MLP neurons of a small language model. Each row is named by its layer, matrix (gate and up: input weights) and neuron, and shows model dimensions 400-591. Each number is 128 + 24 x the weight over its row's rms, rounded and kept within 0 to 255. Numbers have three digits each. A neuron's up and down rows have the sign that makes its largest values positive.
Before each neuron's rows, "fires on" lists the tokens most often at its 100 highest values on Wikipedia text that the model never trained on; "fires in" lists the words (lower case) most often at its 100 highest values on Wikipedia text that the model never trained on.

fires on: " was", " the", " is", " as", " be", " been"
fires in: "was", "the", "is", "as", "be", "been"
L5.gate275:105093113107132106099162151112119109107130128113161090121125144150115170126108106122115081123134157127119139106149149048125195139155158130107097121116157132094131125144108149108126139111135161101138113108128076132144162166142094115163169125160103099085155134107107086110088115111125094144139118142112141108102157088111136129084145127120135157111113118143132140150124090141112135161132137140153109137153114124089080105149122119156113132108112111113136142128077135146165127154190108112121145124118132113146095179128095113143117126121109160129147193162151109201164124143125128131
L5.up275:167131104132112157147121108093144148165166133105154110097146151121114125155154156111127135123194109141110128164131122108114115098116131100152121135149123132152123119099142158127161097139146089118155077131145141130150149128124102115144151140103109096092086125112148121137160112086125110136140110166099171113107074141116128114126136142121138152108098102125124158112115122104148115158126133129083128137129098126161161114162073110162100126113094081157122112179155091126170093158147140133088136168110097143144101161138151101152128144103131135128133154128119133146139091150109101106

fires on: " I", " to", " age", " don't", " I'm", " under"
fires in: "i", "t", "to", "age", "we", "m"
L5.gate699:134142129169209119128126160125073118153162157151105115150107115121118113153114165115186136159167123114157147111130125106151138161145099152131126131132099119112137145156103122145165139122101110222161137109154145121100107132117094117124157120161136127116181138165153142155121136131158126134144144146110144154125135124115127124148109142072122082118157136112153123145119131156146138100113154124129104121090124105125093114148143119144154131118135099133118153100175137121133139176112132168137078117142131165123135124150117111107169111124116094152127136125154133112150137088109144099
L5.up699:113079171137098141178132129107093088126157117084095168156092112132156124145114079116112132143145124121107161152149151080092136138149132127153112083121127181112127107131109095108099142141085108104137123113121136166153144097144107093094191111098156154128130138120116152127151154153132158116135125124131096124131161150112108152152106137122139148174123061149076099160120129155158125144113165113099158097111119097095122154127126129128180166127138144117148115123138171122143126119108089102099085126141104134143131144151139134107119142105126077102154125104147124127132103153140171122

fires on: " a", " no", " had", " have", " has"
fires in: "a", "no", "had", "have", "has"
L5.gate1121:113169139156077112149148120157109106116139148145148117131134097121123120132161090102118125097082131127132133133129102126134107131124163134146144130138073152117127116126132105094134133099197055184141120131143130121134141139098103163173164150155135133115133121103142110111147122172125181166169110141161097132115126126142141142132149104149130145129139154154102122139126144163172110103151128099143102141120123110131108101078169132173105091100123130115106118107130057140136191104114158096113120129156140129104146167136134133134126151087180135159140165148129141163129102080105173096
L5.up1121:126140092099140125116095161143128161131105141142121099129136075131166133161137134119151093099124142092159125078116064125071130132115134089170108142143164114126152157122132178137116131134138103134138155136100151143081139127092084104126141150133124124164113138143146168139147111101126136137090108102140145158154132149134087172112141126159119143130125113121137153128104157138126101151108138084134123181162147111110135146118153116097169128191148136125152112151149150135124139107068104163109101155126118162138158107113115132117134129116117101122139127096138180100121128142176135082

fires on: " by", " of", " to"
fires in: "by", "of", "to"
L5.gate1178:110137179109112142130128177125153152123119135162148129135127135150162153181118127133138101100138120119118131102095145145109156076139147120118140117146121128122152171106122128130103095120123099145115174110115094146149146160183123138169127133115075104116137150171138137112168088124098111132123144150106137145120103150108131099125143142120144180108091115124161126124130131143113131154114113136107149095090120103166140125088134086066120121112128114126170155093185086130135113129140131108124098130158110144134120117099086157150153135155162154129146139126113146138143148108130159131
L5.up1178:139117117122144105103116153134113157141102119114163183145142086068143160138145132122150119098122074123121144107163107154094172084117215130149118140158142098085156123136131154140153146130090164101108182119129120120124127125129099093126113150136109110124192169152114131152144142145095126154135121097125118168109120105143146098137125141123128157116157074101131133153143106150120115080131137069122141134133125162109146110138141074151126079121099090107134139153131139090123115090132093123121126149101089102143100102130132115139137140146089166113139156129157131120138111081097117158

fires on: " was", " as", " is", " at", " were"
fires in: "was", "as", "is", "at", "were"
L5.gate537:164151147123142115117097166110118152140092132128110151123133154122099140101176138092145126138119104103119104141170106122117085140142145159122125143146133114151128131110149138175152143107191081109108131130135154160064135115128113137117103115097156138129111084118122125136148154114078091142099114091111092125112169147169107112139104140157120106135126073099154141163099144127118111155124122128113149157079093116128150136149076153127119143100120125156122160115119149137149164107149122129113126145154132053157127143131105160140068125164126135167128127091111137130131178100116110133
L5.up537:109162105128129145141104138130102160154131097129130079152130123143113161130118112147087118110150106134140152158129132122128137117163156109137075138101088109111147084175104133109117163113113124121102103115130114122128161089127110120129185127134151144049151112139162150122140100119121131094156129107144112145103091184096143115106171137122144184109148154139119099122108114143072115104172160102126132128137111129135128124156126135161098156074108148115117124152137114128103174124124154106134155091150095132101136124135073133187133089141117121133143085156076142134112129101153113079

fires on: " was", " is", " were", " he"
fires in: "was", "is", "were", "he"
L5.gate26:138108139172122166115104115129137147132054099110151123116143141162151147150083121168134095136155108137116155160156110166154143156184131145162091094134118125162168132110108150095172165115123119088155128139114100116134097095142118099106135140143091135104133162152157090177107158118138153090122175086130131145126075135178110124093142150111102132116109153124112105148193134125124142164108148145096156138123137073158148143124178139143136097124105163130125147166092102095167120146179178125119158163130087106112140134117124167097135135131166138135132089118124133176183163162129118143
L5.up26:099100140165114085121146093093124071152125139154120147119133097097153143164130146133143124097148109139137165113132112166171153127137116210139124115146124054156157140086123166093151135071122146140106126110112139127145099104150135101101106112184142133130152108150162113148128157115128165128139130119084153112137101100127180110146137117137113131139121095111100150123146144103153138091151103120094129145108148119116134161102099132093123123130069135144166149171108149105174072099148127101102148153169141144117123146132128137110125128131113119105143088141114149151117183150128140149

fires on: " and", " as", " had", " of", " or"
fires in: "and", "as", "had", "of", "or", "named"
L5.gate228:140153132166111149105126182103134097165146123132176144133147162105157166135115173121051127129090148162138137125151106125128107143143129123130133155128163120145111145128153114137119113153143143059127109088083165123115125127137154151144152120206149143114119133141117148165147096142127158176115132132151124128107112123179126125140141123130131138157167128127147121114168113096153072127179149101091149111118144148151147148140159108130143109101123138112135120151138152133114147136134081171146170141112156169140148135121096170141108122158114116132161167128140123171111150152099165094
L5.up228:134143136128152116103075172134130138189143097150174157147192134110137135123142132133107117156120086115123118149104137133174139135155184104110113127130145114141076143120146137136121096135094167080115094106133177093141110099159139120151162096146121131102129154135102153162135115083141106142168136117182156103155124142134122157108135141128108092128132139123126077151082109134085104095152178165101092143131092116116110144188144139132147168121127139095097130139149134155103146112138115166149143139108099133060150136172145148169133177136141137137138143093113155115120134129108123129

fires on: " that", " which", " who", " and"
fires in: "that", "which", "who", "and"
L5.gate156:137103152138153158180123150102133139149153128117095080148115122135114177124135135132106122127132147115145134164157088079141111150133146119102171090136139112138185105118152125149145156122133072101165165116173106125110139133144105107124140111114135126083166158141095124150136126118143121164114113148114079113100154124141107107129117130116121121126117132101117125140106127112136146147111138121171148094120119139137133139121108157134151073132118151120088113113147082091111107147149119083158141149127154129124087148119147133064173124149127131081122116139114170130171154115174133124
L5.up156:115112149118172145108107121119141132130116149120145132143155101101093168091106105133112151139125148139111133159129091118150138082129133170152165084152121141112153100156133075146098163142146119094141160110152095143102139111141114073097136119148117118145131112117108119130106144124154126137153152116138118122102130149116175159085184171132151092117146100131066165132108131089117113137161095108125134116148133118141144131157122131102117094161124147115110111145121121111123169164083116177057085120133142138143130120121164108176128131075138129104141142126139117138140075128127103117

fires on: " was", " is", " were", " are", " be", " too"
fires in: "was", "is", "were", "are", "be", "too"
L5.gate48:106127149140119146164153165108107105133089141116104150099114125160083122095119117111107117108142192135129129175149104130153143112143132128119128119177111129099134147113150158124135153155117131124129122124097112114172138133077133096142082103088103184118165125171115142159100132148150113096143115120124133124206124162150105150127107132140142115104113137146104140080157152122104122107128125116148179117106123152131103100144133125140189092124128134135146128139095137120162128114119133116108119102145099106114114152160138124118145110072129094119111135162144148102181143116113101138
L5.up48:106187125104125107106107134145135153136114127095111126135119133144100147109156132139148153137176149137099127155156131145133150096108146116149113112136079124093104131108103165113081121152119146125111096124111124143157176168110132088159125091122136123133130157161118109183114080109121126130141120108134115090153164163166182116132131120141141094109163120149123138121168132103122142150133136117158173136114089137133107092158136122148160104093104134110133085130095114139159137125145092102091155140107116131119104125121139138119135111115107089117095147148113166108140123099135117121

fires on: " was", " is", " as", " be", " of"
fires in: "was", "is", "as", "be", "of", "a"
L5.gate665:065122130151150118148153162116117111094167138114139126139125159172058137100107150150149103097094130126103150099120178158098124102149129140102132128137149177133142120120139120113109107132139090135154150141156116143183124109099152113140102119141107123114118092122139079107119122124102125092083122121126152106108120134176110158094164124106143116155121158177097106125163133143119135120126077084124131176112144105166109092094120171139104120170116145094181111158098072113150108119092129151130127151147203105101123126137115175130154149115089097134130155086194129156105149136149120119
L5.up665:138138137108147118060115120129159117168094099116141126153100148151122168094110140139136099057136125156109163140160151107103119145104088102168135140132112134105170120069113118143125097102163120141125122153132119166148112140141105131167083132082112178132112059142110118153139104150094112125086104134123117097123138093102135164118157166123090145107121115148143093100158138131096129085128097129099133118154082096138180085076076115148102125107125109126159133161130124127139114105136082120122116121101138107098083121134128114135103136167128075097156125116088167150107173159126074147

fires on: " and", " to"
fires in: "and", "to"
L5.gate1072:113129151143116105114150146116120120154103160180078097136134111100155095111125115161120165093158151146108156175119098121117143141121098088118143135124136107143169142118091087167118139136161128156132134147186112116117139145127096108134165117110122133162097168140112137140138142170178149135116140117122069099130119110188105140115099120118122135171166132136111155139126125117145124082182099114169155120178120102146144129132137128191131092117087163168122128136146105128126156107124149134156135098126150087155086155149156132114140092108171144135134110108097171117160087153125130143
L5.up1072:107132129117091155134149109118138131153134139110114107102154112123156101087114147130148131111119117125136165144148112129116117117107111120190203132170143159062162129125095089147117129122164115140153132147164144131147122138136101131160137160159112151170110106148132123130148130150147116130147128129100070135158111157138106144135099099109176150136172096111121146092100119106092166119158127113123139121121115104140140116160119106152133123127157145105123132116122113107157136124093140121169137161132116108100117113168112118137138130130132137099150147134110087075159127127122160149

fires on: " of", " to", " for", " during", " after", " following"
fires in: "of", "after", "following", "to", "for", "during"
L5.gate367:097150159105142118102133160156132140099102138153134139151116121136102136129130114085124109115122156075090124111150079139129104161163189103137063110150120132163151144129078097160159113130092116130140104132125128140138093161131090125114148111151096099128108141124118132159132116115135125112145096129150111154093144131146088117141129118122074114170086119071150134106137160152127149105130122119097124110101116087090104118116143119135130119131129110152155108081148118150156107107140140075116123111135128153130099142150116090176118110107165143119111104133141159101137106140168135152
L5.up367:154132140131148158094146187121131122111133105139116125163138107106134119163105161103143152100115157121130129117153089134148137131190208116118140083139095105124111134141137146116139071144077118115149138140142116181118148104112120135133140127081143142153112144111129124154114077135142095122129115101150139096151145170121129120137165187117119170110184151108117167128131108121080129105124151077108130128131144119113127113145112097106138151160065143110155144181120134170110111123121058138160096101149110121112129139163137156162153129150088141113117107152176130125128141128128104177

fires on: " was", " is", " were", " the", " being"
fires in: "was", "is", "were", "the", "being"
L5.gate162:094107158147118115135108122140076150124173105112153117168131143091119139112100132150119125098121132077113136153158122139156139145154103121124145108150129131139126171114169140124160094139125088130087100138120118111111134134123124096130144085159135123142124141134154147169096065103132152123113090123103147120172131158122142127119115189115107121122107127164127108091158116119123149132166138179166092146152167152144119109141169127087129138163130129136158135182105116115146187126158167183149125117103113104091170146166105146121135092137123141115179184094107097118104140112165094122
L5.up162:094137149125089112148122139139146106121125135149177173129102155087125136140102152106124162134124097111127175123174105144135091140125115113142088143159103099158069149084145099121106068138132073164107151109094140099100172143150119149128175098131112159115133156084098148138101081115086142115157099116133146140164148148102105121140103131126099146111123109148127126151179166104110115069128146138132109136132094141162158116165107105174162130103115166133143105120129111131145127158140169131153148111100161074146166138116167098159138149149116101100121157126109134112134130145179102096

fires on: " of", " is", " by", " as", " the", " to"
fires in: "of", "is", "by", "as", "the", "to"
L5.gate1196:100120128109147118182158157155072119131082144149137127114151127113129161098120118133133130086089128149093169128154148109130087125113138111077086110161087105140115118109102123130138147094139137169157150108119119133085122134106115203083144140164107116156153126086144171155119124108133145128146122156102140135115105112163151141145168082144160113160164147121110163111153130137081124106148120113133108137125148158112172153130117171095098141117168125159091158158122142108095150079131123137137113130099132124114140103176124150157116153087122146120133113099115112149111164131141104076
L5.up1196:123110103090155101132126134105121131138159144109172157150099076158141148141122170140098114143087143130156085128130129138128161073142125133100163121149119173144100143170120129115125106122110139158123108093129079123092144102082140138125142161188172163124088080099151143137127127070146157140132115152113110133107108160099145117119081133135122089135157155094113125131072153116147143115128118120097141138143105119125096122134111120113138113108068138105123148190129099113120098126163144129150159106139171091090146144137130144179108110124072140126126094163172118132133142138087102103